{
  "d_model": 256,
  "n_head": 2,
  "n_kv_head": 1,
  "norm_eps": 1e-06,
  "qk_norm": false,
  "init_std_down": 0.0,
  "lr": 0.00192,
  "beta1": 0.9,
  "seq_len": 2048
}
MLP neurons of a small language model. Each row is named by its layer, matrix (gate and up: input weights) and neuron, and shows model dimensions 16-111. Each number is 50 + 12 x the weight over its row's rms, rounded and kept within 0 to 99. A neuron's up and down rows have the sign that makes its largest values positive.
After each neuron's rows, "fires after" lists the tokens most often just before its 100 highest values on Wikipedia text that the model never trained on.

L5.gate1066:58 25 49 61 55 86 36 47 41 41 36 50 51 65 58 34 54 30 69 35 56 42 43 43 60 73 55 59 55 42 67 41 46 35 63 51 36 40 48 49 37 49 66 61 64 47 57 42 49 61 54 56 34 46 41 45 51 45 52 37 24 46 45 50 49 53 59 56 29 47 51 30 60 40 68 51 32 52 66 36 58 59 42 65 38 51 31 42 42 48 60 61 52 44 43 62
L5.up1066:55 41 44 44 55 61 56 63 68 31 45 61 54 57 76 21 47 32 54 53 32 53 64 44 54 41 61 51 53 51 49 48 59 37 67 66 36 37 50 41 68 50 62 83 67 52 50 43 50 62 56 49 54 67 31 37 61 35 58 54 49 16 62 34 48 34 45 41 56 34 34 52 66 49 53 53 36 44 51 20 52 50 63 71 62 65 53 42 54 71 57 57 43 58 45 69
fires after: "==", "===", " (", "-"

L9.gate456:61 56 43 47 54 64 45 57 38 57 72 55 36 68 34 56 34 54 62 57 40 65 26 60 57 75 63 55 37 57 59 47 52 42 56 53 46 60 64 45 43 50 47 64 33 50 40 50 85 51 57 58 58 26 40 45 74 57 66 54 34 32 53 33 61 57 48 46 45 43 59 40 49 50 39 57 54 62 42 44 56 36 58 55 35 42 55 52 57 21 34 64 53 65 57 58
L9.up456:53 43 49 58 48 46 60 44 65 69 50 59 66 37 54 28 44 37 53 26 53 27 46 55 46 54 42 42 54 54 49 64 43 52 42 61 41 53 39 54 44 55 38 54 44 48 43 36 22 48 68 51 40 33 45 61 36 71 58 39 48 38 59 56 37 57 15 43 54 56 37 51 55 69 66 37 51 53 47 46 33 41 56 16 22 52 48 43 53 43 56 35 71 39 62 66
fires after: ".", "y", "-", "A", " A", " \""

L5.gate1798:57 66 20 51 60 58 41 50 58 45 66 33 51 60 45 65 45 41 51 62 62 39 53 41 41 56 50 48 68 41 57 44 70 40 33 49 39 59 41 51 74 42 46 41 35 46 39 67 60 44 61 43 41 58 39 53 39 62 46 60 52 45 32 68 44 59 68 52 39 63 64 56 46 62 45 52 44 47 61 61 51 52 44 29 37 38 33 32 46 45 67 37 59 65 55 29
L5.up1798:41 62 68 33 58 42 58 27 38 68 63 49 61 33 29 69 52 21 39 53 45 65 37 35 69 48 43 56 55 56 37 37 64 42 43 41 53 41 63 74 31 66 44 49 55 43 60 51 62 29 52 50 17 58 66 30 46 45 45 44 44 47 43 63 53 37 55 53 39 43 68 70 30 28 74 47 44 63 28 52 54 53 51 60 50 57 44 38 54 50 51 45 61 63 75 46
fires after: " in", " In", "In", " the"

L9.gate760:52 56 70 49 45 41 39 64 22 42 55 48 69 56 33 55 51 53 58 35 37 64 31 54 37 61 43 38 50 84 49 54 36 38 49 51 47 32 59 54 43 40 57 38 53 36 57 54 50 58 62 56 39 26 66 45 26 39 53 40 41 35 59 63 16 45 46 64 40 69 44 45 63 51 36 57 62 55 42 50 66 40 13 49 40 46 37 58 52 45 32 49 76 54 68 46
L9.up760:22 45 56 58 48 38 44 41 31 71 47 55 48 38 46 52 50 67 44 43 45 49 53 50 55 71 52 57 65 52 51 78 57 54 50 41 61 51 46 55 59 61 40 81 46 50 44 52 27 34 55 53 71 29 43 65 51 48 67 61 45 53 51 52 55 48 36 58 50 44 82 47 45 63 76 34 66 47 50 75 40 34 57 46 51 41 69 76 44 47 54 36 46 46 49 22
fires after: "-", " ", "y", "s"

L9.gate1073:52 44 44 48 66 51 42 52 31 55 46 62 28 27 75 58 54 68 49 59 38 57 54 52 61 30 46 46 43 29 49 50 47 53 66 42 52 61 54 45 42 35 35 51 41 22 46 39 39 59 51 49 52 65 48 42 36 57 70 51 42 35 44 56 68 43 69 42 26 41 51 61 55 48 35 47 33 58 39 59 57 33 62 57 39 69 54 43 63 41 25 68 34 59 62 55
L9.up1073:23 39 57 44 36 43 65 41 40 36 41 52 33 50 44 40 41 46 52 47 50 35 50 44 46 55 58 53 38 57 27 58 50 34 61 24 57 64 50 42 39 53 39 38 54 55 39 45 51 44 41 44 38 65 23 46 35 54 59 44 46 23 61 48 77 49 50 44 75 49 54 47 61 35 46 21 45 77 41 56 67 53 61 48 41 62 63 51 39 45 38 46 29 35 66 57
fires after: " F", "ru", " De", "ta", "par", "vi"

L9.gate1522:49 49 56 47 39 48 34 57 44 68 36 55 50 58 61 50 52 41 60 28 53 53 38 45 53 59 51 54 33 41 48 39 32 41 41 52 23 45 48 67 55 65 29 81 47 24 44 50 44 72 37 46 64 25 50 43 53 53 48 54 57 56 62 63 49 36 56 40 64 69 53 36 49 46 57 64 47 51 52 60 42 38 32 42 34 65 44 52 56 47 67 51 45 30 62 75
L9.up1522:42 57 45 43 74 65 53 51 71 45 46 37 46 48 63 45 60 11 46 47 48 68 27 39 62 47 50 40 47 54 45 48 41 53 66 70 49 49 21 48 52 56 49 68 54 46 50 17 55 44 74 62 27 59 38 64 39 35 29 64 67 49 68 51 56 39 46 55 50 39 46 50 50 46 49 51 32 39 36 67 32 68 34 51 47 53 52 40 59 53 60 45 56 64 45 48
fires after: " re", " comp", " f", " F", "er", " Re"

L5.gate1513:57 15 45 55 44 53 57 26 40 62 51 63 25 38 69 29 43 61 70 41 46 53 60 70 55 47 57 55 33 67 49 54 38 55 52 44 73 56 60 60 50 45 69 41 43 39 51 54 38 60 70 43 43 64 42 38 23 40 55 49 66 54 46 30 43 68 76 35 34 63 55 14 37 44 46 44 55 27 38 33 70 55 49 34 35 44 63 41 45 56 74 49 42 51 43 36
L5.up1513:37 43 42 50 57 77 49 56 53 70 48 38 55 27 48 30 67 66 39 49 61 71 46 58 42 53 43 72 36 60 51 37 39 59 60 52 40 60 51 54 56 58 62 52 59 52 47 55 56 53 51 52 62 60 53 50 57 57 27 55 60 67 51 32 70 43 33 38 59 50 61 50 56 41 42 47 60 54 56 52 55 51 53 55 40 47 62 51 54 53 53 34 48 63 48 52
fires after: " f", " F", " G", " re", " of", " C"

L5.gate1480:44 48 78 66 59 55 64 27 44 62 64 52 47 56 49 44 58 56 30 48 75 45 42 69 58 53 37 57 50 54 52 29 52 47 50 33 32 43 61 68 37 51 66 26 54 19 35 54 62 71 63 58 33 37 49 57 63 55 34 38 46 43 65 46 50 47 48 41 67 43 42 30 61 46 33 15 74 51 68 41 63 58 62 56 41 53 30 65 47 43 38 65 43 35 32 37
L5.up1480:66 64 55 40 58 44 47 47 34 45 51 53 66 58 36 29 45 61 51 51 50 68 28 62 53 55 64 53 45 55 65 51 75 39 31 49 52 39 64 56 32 40 52 65 49 64 51 53 31 59 48 35 55 58 56 61 58 33 49 65 53 50 39 61 47 52 47 54 61 51 59 62 67 26 55 58 44 38 30 48 55 44 58 23 55 43 51 32 48 72 62 35 53 37 58 39
fires after: " \"", " (", "-", "U", " with", " through"

L9.gate1659:62 44 45 59 59 75 52 46 61 54 41 60 42 37 47 51 47 59 39 51 56 39 41 54 65 56 40 45 65 52 49 43 62 68 50 44 38 37 42 47 71 50 48 65 50 57 56 54 41 54 36 39 57 44 48 46 44 68 38 35 24 59 30 71 47 63 34 42 57 28 67 45 53 35 41 27 45 40 37 61 47 53 51 66 50 66 54 52 44 61 57 55 62 76 47 60
L9.up1659:56 43 53 57 52 28 65 73 43 35 55 47 47 45 61 40 57 45 43 51 49 26 51 54 55 34 76 37 30 31 52 51 49 58 59 49 60 51 37 50 48 46 41 36 35 54 48 50 52 44 42 41 58 45 52 35 62 37 51 65 40 52 50 49 41 64 59 56 52 54 63 59 50 51 39 63 37 25 58 41 44 30 50 68 72 50 56 47 71 63 56 61 53 31 53 41
fires after: " as", "ad", "d", "k"

L9.gate1226:49 37 72 32 47 61 49 46 26 53 34 52 38 61 54 43 48 48 68 47 53 75 69 52 64 60 69 54 59 63 57 53 32 39 54 50 31 54 44 49 47 82 32 38 68 55 42 53 47 37 33 46 35 69 62 35 49 73 61 59 78 60 53 52 33 59 36 62 41 51 54 40 48 48 77 53 53 70 50 53 59 58 26 56 69 30 46 59 48 29 43 49 29 44 56 46
L9.up1226:28 63 62 49 42 43 35 51 29 41 63 33 48 48 39 44 30 61 53 44 33 61 48 72 38 27 48 44 34 48 61 12 48 52 27 55 51 64 54 60 56 44 50 52 29 59 45 53 58 55 31 62 31 42 54 52 60 33 60 39 51 60 75 55 37 57 21 65 40 54 53 41 44 54 54 59 48 59 45 48 61 41 52 67 66 30 57 47 72 67 47 39 24 27 52 53
fires after: " (", " p", "p", "ta"

L5.gate1091:54 55 29 63 58 46 58 59 54 77 53 39 80 64 48 53 50 55 53 57 33 60 55 54 46 66 61 33 48 39 56 60 55 43 36 46 52 52 47 36 51 51 44 57 46 32 74 73 72 45 39 56 43 52 49 56 79 53 53 65 37 32 33 46 40 32 50 47 33 56 49 39 49 60 57 45 46 51 53 41 48 51 39 35 46 39 59 42 72 49 32 60 52 54 25 55
L5.up1091:64 35 50 50 52 13 59 44 60 63 41 47 45 44 51 51 25 24 58 62 52 55 71 51 56 66 39 39 31 48 33 39 82 42 59 42 63 32 26 48 37 59 39 55 60 44 44 36 42 40 51 45 47 69 36 64 42 52 51 57 62 78 55 28 46 37 72 37 38 58 43 47 58 34 42 48 49 64 61 50 55 65 36 68 62 52 29 59 53 58 41 69 48 52 50 51
fires after: " in", "st", "tro", "ve", " In", " the"

L9.gate268:37 48 43 75 25 50 49 55 46 37 32 67 38 48 61 50 49 61 62 41 39 31 37 59 38 64 71 40 57 63 55 38 42 48 56 45 50 46 41 57 20 41 44 39 55 30 35 35 61 45 68 43 53 50 59 48 54 53 45 46 44 62 49 66 26 51 24 52 66 62 51 60 49 38 45 45 50 58 32 55 33 27 30 35 36 47 69 62 53 33 59 50 49 40 65 42
L9.up268:36 50 74 36 39 37 46 62 32 29 49 35 50 48 57 47 78 28 40 38 44 56 67 63 41 48 44 41 66 63 55 57 53 58 56 44 58 36 41 48 62 70 40 45 46 45 11 37 50 33 65 54 52 43 42 27 34 48 67 59 41 39 42 30 41 54 59 50 20 56 69 49 68 50 53 58 57 45 47 38 51 55 36 44 38 70 57 42 57 53 50 27 56 57 56 31
fires after: "-", "s"

L9.gate262:33 38 51 55 40 65 51 68 35 32 70 66 42 51 42 48 31 29 68 51 57 46 46 42 67 58 49 43 38 71 47 40 30 48 48 49 54 55 46 70 56 66 56 18 70 56 43 35 40 56 55 32 38 30 59 58 63 63 69 57 46 47 69 50 59 48 45 58 68 48 40 66 62 48 61 41 37 46 59 65 62 36 29 49 81 42 57 84 58 32 57 64 77 60 58 48
L9.up262:37 47 58 32 58 37 48 67 62 56 45 56 53 58 53 26 75 51 44 71 47 47 43 47 40 52 53 46 42 51 63 66 70 75 68 53 54 29 64 58 45 34 49 46 49 51 35 50 59 68 69 52 58 69 51 58 42 58 66 53 50 50 54 25 56 62 42 59 51 33 75 64 47 29 54 41 59 66 42 46 55 77 45 38 40 40 59 60 52 52 49 52 53 39 57 48
fires after: " c", " C", " mi", "C", " ", "-"

L5.gate1250:52 64 63 35 69 64 24 52 39 45 39 48 48 48 50 70 52 36 72 70 56 48 24 61 38 47 68 45 66 52 58 58 63 53 56 63 33 46 48 59 48 70 54 58 48 43 48 54 39 50 54 73 51 33 54 42 42 53 60 69 49 43 56 60 48 44 51 64 54 58 65 45 47 27 72 52 73 49 46 40 55 40 37 60 43 65 61 43 56 47 50 35 44 46 57 34
L5.up1250:54 41 44 51 55 41 54 53 53 37 58 50 50 47 47 40 50 52 60 55 52 58 58 36 52 53 47 45 36 68 49 18 48 57 26 48 68 53 48 29 43 49 61 61 54 58 52 54 56 60 28 41 35 64 46 79 55 35 33 52 31 58 55 76 36 60 31 45 32 37 41 50 61 37 50 29 60 49 50 22 50 66 37 50 69 52 54 35 56 52 78 47 56 55 45 46
fires after: " (", ","

L5.gate1765:51 60 61 52 71 52 67 77 31 43 55 42 56 42 38 33 41 34 58 77 47 18 56 47 51 66 61 50 52 18 49 34 52 53 60 55 58 67 80 65 44 64 42 44 45 32 55 41 49 57 49 43 53 29 48 61 68 52 36 57 47 40 64 66 50 54 60 45 44 49 61 59 60 37 63 44 55 55 70 52 28 59 32 56 48 60 40 42 41 34 43 35 63 59 59 52
L5.up1765:63 42 50 65 70 56 44 61 30 64 67 57 55 63 70 60 62 54 29 60 43 37 55 42 38 27 78 41 47 52 39 37 65 55 63 56 45 43 64 44 72 50 26 41 33 51 75 57 45 42 47 59 45 66 68 45 37 49 56 46 62 51 55 36 51 53 50 51 49 44 40 56 60 61 46 44 85 45 55 37 42 32 33 32 57 44 28 67 73 54 40 44 40 57 49 71
fires after: " (", " the", "-", " ", "20", " 19"

L9.gate1429:45 50 73 30 80 79 44 39 40 61 44 63 53 40 53 78 48 39 52 56 61 43 34 48 46 43 50 65 41 52 23 45 36 56 61 48 40 47 47 63 54 59 53 46 27 60 51 54 50 53 68 59 50 66 40 41 67 46 52 50 57 78 39 30 33 57 46 50 53 46 57 63 54 50 54 54 24 45 50 42 48 42 34 53 52 40 50 51 44 57 51 65 29 46 66 66
L9.up1429:52 43 26 46 56 20 41 57 39 58 38 50 43 63 64 63 50 59 51 61 38 51 72 37 50 44 62 59 42 78 36 57 54 70 60 67 53 38 57 53 52 70 51 33 44 53 72 30 65 59 69 33 61 53 35 50 50 57 28 54 48 63 52 56 63 41 49 51 62 41 58 42 54 38 62 53 38 61 50 41 42 51 45 56 46 36 46 61 47 43 39 40 50 98 44 65
fires after: " C", "c", "ci", " G"

L5.gate1622:50 44 46 41 41 48 42 48 43 45 65 41 57 44 48 55 63 32 47 61 53 15 50 53 39 40 71 18 44 49 40 46 63 49 76 28 41 58 32 46 38 62 30 42 48 36 35 56 48 54 46 43 66 58 58 80 47 53 60 33 53 60 51 61 34 44 16 56 65 42 78 53 59 50 36 40 48 59 48 58 38 53 52 37 58 34 47 53 44 69 59 39 62 40 37 78
L5.up1622:64 52 61 31 50 62 35 53 44 70 38 30 46 40 63 49 53 64 54 68 56 41 36 53 43 44 31 56 40 48 45 50 53 53 55 59 47 63 46 54 47 44 53 48 44 52 78 54 43 47 32 43 43 56 67 53 56 65 44 52 43 51 65 55 65 23 44 38 59 18 55 69 22 48 50 54 57 48 54 25 42 28 72 60 65 58 49 40 34 46 42 42 66 63 53 60
fires after: " a", " an", "p", " An"

L5.gate823:26 54 29 45 36 30 62 38 64 49 46 65 27 83 48 46 33 68 59 71 44 51 44 41 53 60 33 57 53 34 56 62 50 49 30 48 37 39 77 55 48 58 76 43 62 33 54 42 64 43 63 44 56 55 30 68 56 25 65 55 74 52 66 45 64 51 52 64 57 36 36 56 57 40 43 49 53 44 58 52 46 50 58 76 47 41 41 59 48 52 44 59 62 54 62 52
L5.up823:44 41 42 46 39 46 60 36 64 38 53 55 29 46 66 68 30 50 46 70 44 66 48 44 68 40 66 68 41 40 53 53 56 40 43 53 42 37 47 52 42 41 35 44 69 58 57 46 37 61 63 35 35 48 50 50 64 41 56 64 68 53 51 58 56 41 51 64 55 43 43 35 62 58 53 47 56 51 54 36 52 44 55 70 63 42 31 57 55 49 40 67 52 47 56 49
fires after: " ", " the", " (", " The", " Sp", " Mount"

L5.gate1924:23 51 63 33 47 30 56 59 38 49 70 40 70 32 38 45 49 38 60 73 73 57 55 54 48 74 76 44 56 49 48 49 63 62 62 56 54 31 45 42 57 54 35 57 49 46 69 59 47 61 52 45 53 38 51 66 66 48 45 67 47 20 56 37 56 50 46 58 39 44 45 80 64 44 70 63 62 57 68 38 54 66 34 63 50 60 56 61 33 30 49 48 47 46 53 45
L5.up1924:57 43 57 68 39 54 44 57 64 59 64 42 51 45 47 35 37 32 33 64 64 36 34 52 39 54 52 32 61 53 50 16 58 40 28 45 35 54 48 41 43 87 49 43 53 51 51 42 43 50 36 46 52 42 61 59 66 61 43 52 33 53 46 57 27 61 65 45 69 39 63 55 74 66 67 60 58 65 55 33 48 59 63 84 60 49 58 54 62 39 48 56 61 50 51 64
fires after: " in", ".", " a", " (", ","

L9.gate917:56 54 58 53 46 34 59 49 62 45 75 56 31 39 54 63 50 50 49 58 34 60 36 51 66 57 47 31 41 54 58 36 69 52 46 31 68 56 23 47 54 37 78 45 56 27 60 55 52 64 55 60 34 58 57 63 51 52 61 47 71 50 38 39 49 35 46 24 35 51 75 36 53 32 52 46 23 55 32 57 49 71 45 62 43 57 46 42 60 58 49 66 46 56 51 63
L9.up917:63 44 58 35 45 58 61 48 58 26 49 53 56 46 22 65 52 77 62 55 57 42 59 49 55 42 43 47 59 56 63 54 58 59 68 37 42 34 63 41 47 61 57 49 43 59 39 37 58 56 25 42 52 52 50 31 34 37 56 32 42 47 59 47 47 50 28 68 47 33 38 37 52 54 36 46 38 47 41 70 68 45 55 41 25 35 58 56 54 63 47 67 28 28 66 40
fires after: "f", " F", "if", " f", "vi"

L5.gate1100:50 54 63 54 60 59 33 59 50 49 68 66 56 34 45 72 35 60 53 73 38 61 37 43 56 58 44 62 58 54 38 45 45 49 54 37 45 26 52 53 60 57 56 62 48 45 42 39 52 49 38 47 63 60 61 56 45 45 47 37 29 24 48 36 55 50 61 40 54 58 35 39 60 58 52 44 36 70 56 52 78 37 51 65 51 69 49 61 42 65 33 61 57 40 52 70
L5.up1100:52 52 60 45 70 53 52 60 47 59 57 55 43 68 70 27 40 35 55 58 77 37 43 60 61 66 40 50 53 56 53 68 81 50 53 51 50 60 52 36 51 54 64 56 59 39 57 45 35 31 23 52 73 58 55 58 35 44 52 45 52 40 72 28 59 55 59 35 45 62 24 55 63 49 76 69 29 31 54 38 40 69 34 44 47 39 34 43 57 26 56 59 58 34 35 58
fires after: " ", " (", " \"", "-"

L9.gate1903:66 43 42 54 65 37 40 54 53 56 25 73 59 42 36 51 56 43 65 48 25 52 64 49 27 55 75 53 64 73 51 53 41 45 62 48 51 50 68 54 42 43 46 37 71 61 43 39 70 58 59 44 71 32 31 43 43 47 59 57 31 44 56 48 41 64 52 65 58 66 46 45 61 48 38 53 49 76 70 63 50 50 51 53 66 33 59 72 52 28 43 50 60 36 63 58
L9.up1903:49 32 58 43 51 50 21 41 38 52 63 67 53 53 56 30 85 49 59 34 57 25 47 52 41 36 49 40 46 47 18 52 52 39 51 42 55 53 58 62 60 49 43 58 63 63 63 63 52 46 52 57 35 50 49 57 50 53 26 48 35 40 60 40 59 55 47 51 55 63 38 42 52 77 63 40 79 65 39 43 49 19 65 48 59 42 47 75 77 45 44 33 49 54 36 68
fires after: " ", " c", "-"

L5.gate1232:36 44 47 55 53 46 62 41 70 57 61 51 58 55 53 58 38 40 49 55 66 19 64 52 49 60 42 51 64 47 66 49 43 27 52 26 28 46 47 52 60 49 40 70 42 43 26 32 54 61 45 54 27 29 48 54 41 35 57 47 43 45 78 52 70 56 51 53 80 66 52 39 55 60 67 32 37 59 46 33 45 41 46 53 67 51 63 32 46 55 54 69 54 68 50 49
L5.up1232:50 49 48 36 49 36 57 55 65 34 50 51 33 45 40 53 46 53 36 58 28 27 48 45 44 37 62 65 55 50 82 68 68 39 33 39 35 44 55 31 29 47 47 42 58 61 49 30 55 46 51 47 56 47 60 48 44 67 31 49 53 27 61 43 62 45 31 49 61 34 55 44 45 49 52 56 50 59 33 43 41 64 52 53 50 56 51 28 48 39 44 47 60 39 47 38
fires after: "-", " (", " \"", " ", "/", "["

L5.gate1318:46 20 63 47 54 52 51 48 40 44 48 42 32 46 45 43 65 39 59 31 68 54 62 68 49 27 31 54 53 47 52 74 57 36 56 25 60 53 35 53 46 30 47 49 48 35 63 63 36 43 54 54 43 30 49 54 46 58 43 46 67 63 36 62 47 52 61 51 34 48 63 49 62 36 41 41 50 71 57 48 55 48 38 66 70 45 49 29 38 53 58 32 35 69 42 49
L5.up1318:58 41 25 46 52 65 38 37 44 55 58 49 48 64 38 55 59 33 64 65 44 35 72 46 59 27 50 63 55 57 55 70 30 56 50 55 51 52 52 49 64 41 46 40 60 52 45 42 42 34 39 34 39 42 61 74 25 44 40 36 38 47 66 43 40 65 64 49 27 43 72 33 39 46 70 59 50 53 28 34 55 36 57 35 44 44 52 34 31 42 67 49 39 56 52 26
fires after: " the", " a", " and", " he", " 19"

L9.gate1213:27 46 48 54 54 37 30 64 36 71 44 63 34 51 41 36 62 46 57 41 45 45 72 42 55 82 71 61 46 31 68 53 42 59 55 50 50 37 60 46 47 49 48 41 69 52 49 36 56 71 60 80 52 37 72 49 41 54 52 45 26 68 57 63 47 19 55 51 45 32 44 40 54 44 80 44 37 60 37 49 37 45 35 53 44 36 43 48 63 50 45 45 31 57 56 51
L9.up1213:48 39 41 38 60 38 48 44 60 44 42 56 39 30 73 58 54 63 50 35 34 74 40 30 75 47 53 50 51 53 46 36 62 43 50 37 52 49 47 45 48 51 72 47 71 59 47 71 45 38 37 47 32 35 75 54 46 74 35 48 79 82 33 45 50 52 66 55 55 43 61 57 34 62 43 36 35 53 64 66 28 37 40 66 37 56 53 49 52 64 37 68 26 41 68 46
fires after: " F", " On", " f", "N"

L9.gate835:24 52 52 61 42 44 67 60 62 58 40 77 32 43 71 45 47 33 63 64 66 49 42 59 69 41 51 37 41 60 40 49 70 14 40 27 51 50 45 40 34 47 68 42 44 34 66 26 55 60 68 61 62 56 51 57 34 35 56 44 64 71 68 39 42 46 49 41 62 31 57 44 63 45 70 38 49 36 44 42 47 43 38 72 60 49 44 58 53 51 45 67 32 47 53 70
L9.up835:54 52 72 24 40 67 59 50 53 14 44 53 45 60 46 51 51 33 61 38 45 45 64 47 38 40 48 55 56 64 65 32 52 52 61 40 46 61 42 56 59 54 35 52 58 55 77 74 38 67 53 73 58 51 61 60 61 45 37 49 47 38 34 66 40 48 53 44 41 53 67 67 41 53 62 47 53 66 42 37 62 61 45 55 61 36 41 55 59 33 49 58 43 36 55 41
fires after: " fa", " co", " ex", " comp", " met", " p"

L5.gate1597:69 37 57 47 80 54 50 55 36 51 57 34 35 44 31 43 58 51 48 53 30 44 33 40 37 41 32 50 35 59 52 51 48 50 62 61 41 50 58 51 53 41 62 49 31 39 63 28 79 61 55 60 52 47 43 55 39 74 58 57 72 53 46 53 36 50 39 75 28 56 62 49 42 44 42 37 55 39 53 27 27 35 63 66 56 37 49 54 39 32 48 33 70 42 36 45
L5.up1597:56 50 53 50 79 61 53 79 28 36 44 38 46 47 53 40 55 41 60 68 48 36 35 50 44 45 58 58 48 65 40 34 50 43 41 30 25 25 35 35 59 55 37 52 32 36 63 45 49 46 55 62 63 41 58 35 45 52 43 66 35 42 56 89 56 55 35 64 52 22 56 63 42 54 38 45 47 26 63 58 46 26 46 58 39 55 37 93 44 49 41 48 64 48 54 34
fires after: " ", ",", " and", " 19"

L9.gate1053:48 41 57 58 48 48 33 50 42 55 58 61 59 53 55 17 37 46 77 48 44 48 57 45 57 36 34 39 52 50 41 63 50 37 44 42 31 40 38 60 32 36 46 57 64 66 32 52 50 65 54 61 46 31 66 58 30 37 38 55 45 68 54 37 59 37 68 44 65 58 53 37 53 42 58 62 49 48 61 46 57 48 28 53 50 47 58 44 47 54 85 50 41 59 57 39
L9.up1053:64 45 55 60 29 28 36 55 69 75 43 48 60 60 41 54 44 63 53 47 53 56 70 37 60 62 32 43 65 52 42 57 47 49 61 45 37 61 33 61 61 46 64 47 48 44 43 51 47 25 42 66 41 53 48 59 64 60 43 49 77 66 77 37 63 28 53 48 45 74 52 37 41 53 46 53 45 58 60 61 40 52 58 49 61 56 59 27 69 44 64 59 54 69 39 52
fires after: " F", " f", "o"

L9.gate906:66 56 72 50 51 57 57 43 40 62 51 53 46 60 53 41 56 50 62 66 59 61 36 49 54 41 37 40 32 45 52 54 41 50 44 62 59 68 60 45 65 82 43 68 41 70 40 49 71 51 32 32 45 65 43 42 49 51 48 70 41 43 51 81 83 39 73 27 39 45 58 64 71 52 36 50 53 60 60 29 67 57 63 59 62 65 39 69 54 62 47 69 42 63 56 25
L9.up906:59 54 45 41 50 60 55 68 61 66 45 52 66 62 55 53 53 77 62 27 50 45 47 41 44 58 67 69 51 72 53 47 29 65 50 62 63 40 47 44 63 65 57 59 35 42 57 51 52 50 45 49 40 62 42 60 67 39 68 57 38 65 52 55 52 41 50 60 71 54 37 39 51 37 59 75 37 52 35 60 76 62 51 55 44 62 50 40 41 41 53 61 48 70 32 41
fires after: " c", " C", "c", "ist", "C", "e"

L9.gate1401:43 39 49 63 44 62 59 46 63 65 60 52 30 39 57 52 42 41 52 81 25 51 33 26 49 61 57 64 41 35 58 45 64 48 86 56 66 29 57 36 63 51 59 43 81 57 45 30 65 56 70 53 67 34 67 46 46 41 71 64 39 55 53 56 49 43 55 38 54 64 50 45 57 55 47 44 49 55 69 64 50 47 52 61 70 53 46 52 43 49 40 45 56 53 66 66
L9.up1401:57 52 57 39 55 76 44 52 63 45 45 49 35 67 50 77 54 32 60 53 18 56 60 55 58 51 53 38 42 39 46 58 54 41 54 50 54 46 59 53 66 42 49 50 33 84 44 38 51 52 49 71 54 52 75 35 29 45 65 39 32 39 33 44 47 47 67 46 59 65 59 46 50 53 82 46 38 72 33 32 40 45 50 60 57 31 39 60 51 36 46 49 46 47 70 62
fires after: " ", " (", " |", "G", "\n", " \""

L9.gate1587:57 40 69 48 54 45 50 65 49 38 42 64 54 49 58 59 56 41 57 49 58 50 66 58 36 37 51 58 31 65 34 38 42 49 38 45 49 64 45 69 29 52 79 50 49 48 43 49 38 58 56 61 70 27 63 62 68 49 51 21 62 28 57 60 48 59 44 56 25 51 51 54 78 31 62 53 56 33 52 52 38 57 57 77 48 45 53 59 42 49 60 74 54 39 40 62
L9.up1587:46 43 52 60 56 75 21 61 35 53 33 46 56 31 73 58 58 53 53 54 57 53 48 48 50 68 50 57 52 75 38 44 39 66 59 60 61 57 51 46 46 51 58 55 50 45 60 28 40 40 25 39 56 58 44 60 41 54 59 30 51 50 42 65 53 62 81 50 57 36 46 78 47 91 50 54 22 34 36 57 70 47 33 65 39 69 30 47 38 53 45 72 22 62 54 37
fires after: " ", "se", " and", " the"

L9.gate1387:50 58 56 47 48 34 46 68 60 54 27 59 41 54 54 31 51 61 73 54 43 66 41 36 62 64 72 50 52 40 45 43 38 53 58 47 41 56 45 65 54 47 51 66 72 48 41 60 59 52 42 56 50 51 42 64 31 39 59 54 47 59 55 66 63 54 69 48 76 60 53 48 69 55 52 51 35 49 24 68 38 51 45 42 42 47 47 33 51 35 41 61 39 49 70 36
L9.up1387:73 49 59 37 57 47 41 57 54 40 40 53 52 37 63 65 62 59 54 62 61 52 40 71 39 36 60 56 33 38 37 49 52 64 29 42 63 46 71 54 41 36 63 39 56 52 48 50 54 38 25 56 51 55 65 55 40 61 59 38 51 52 40 65 52 49 57 25 41 44 50 42 59 23 40 50 62 69 52 65 55 48 69 65 48 38 30 54 78 50 36 58 59 28 52 56
fires after: " f", " ex", " F", " re", " fa"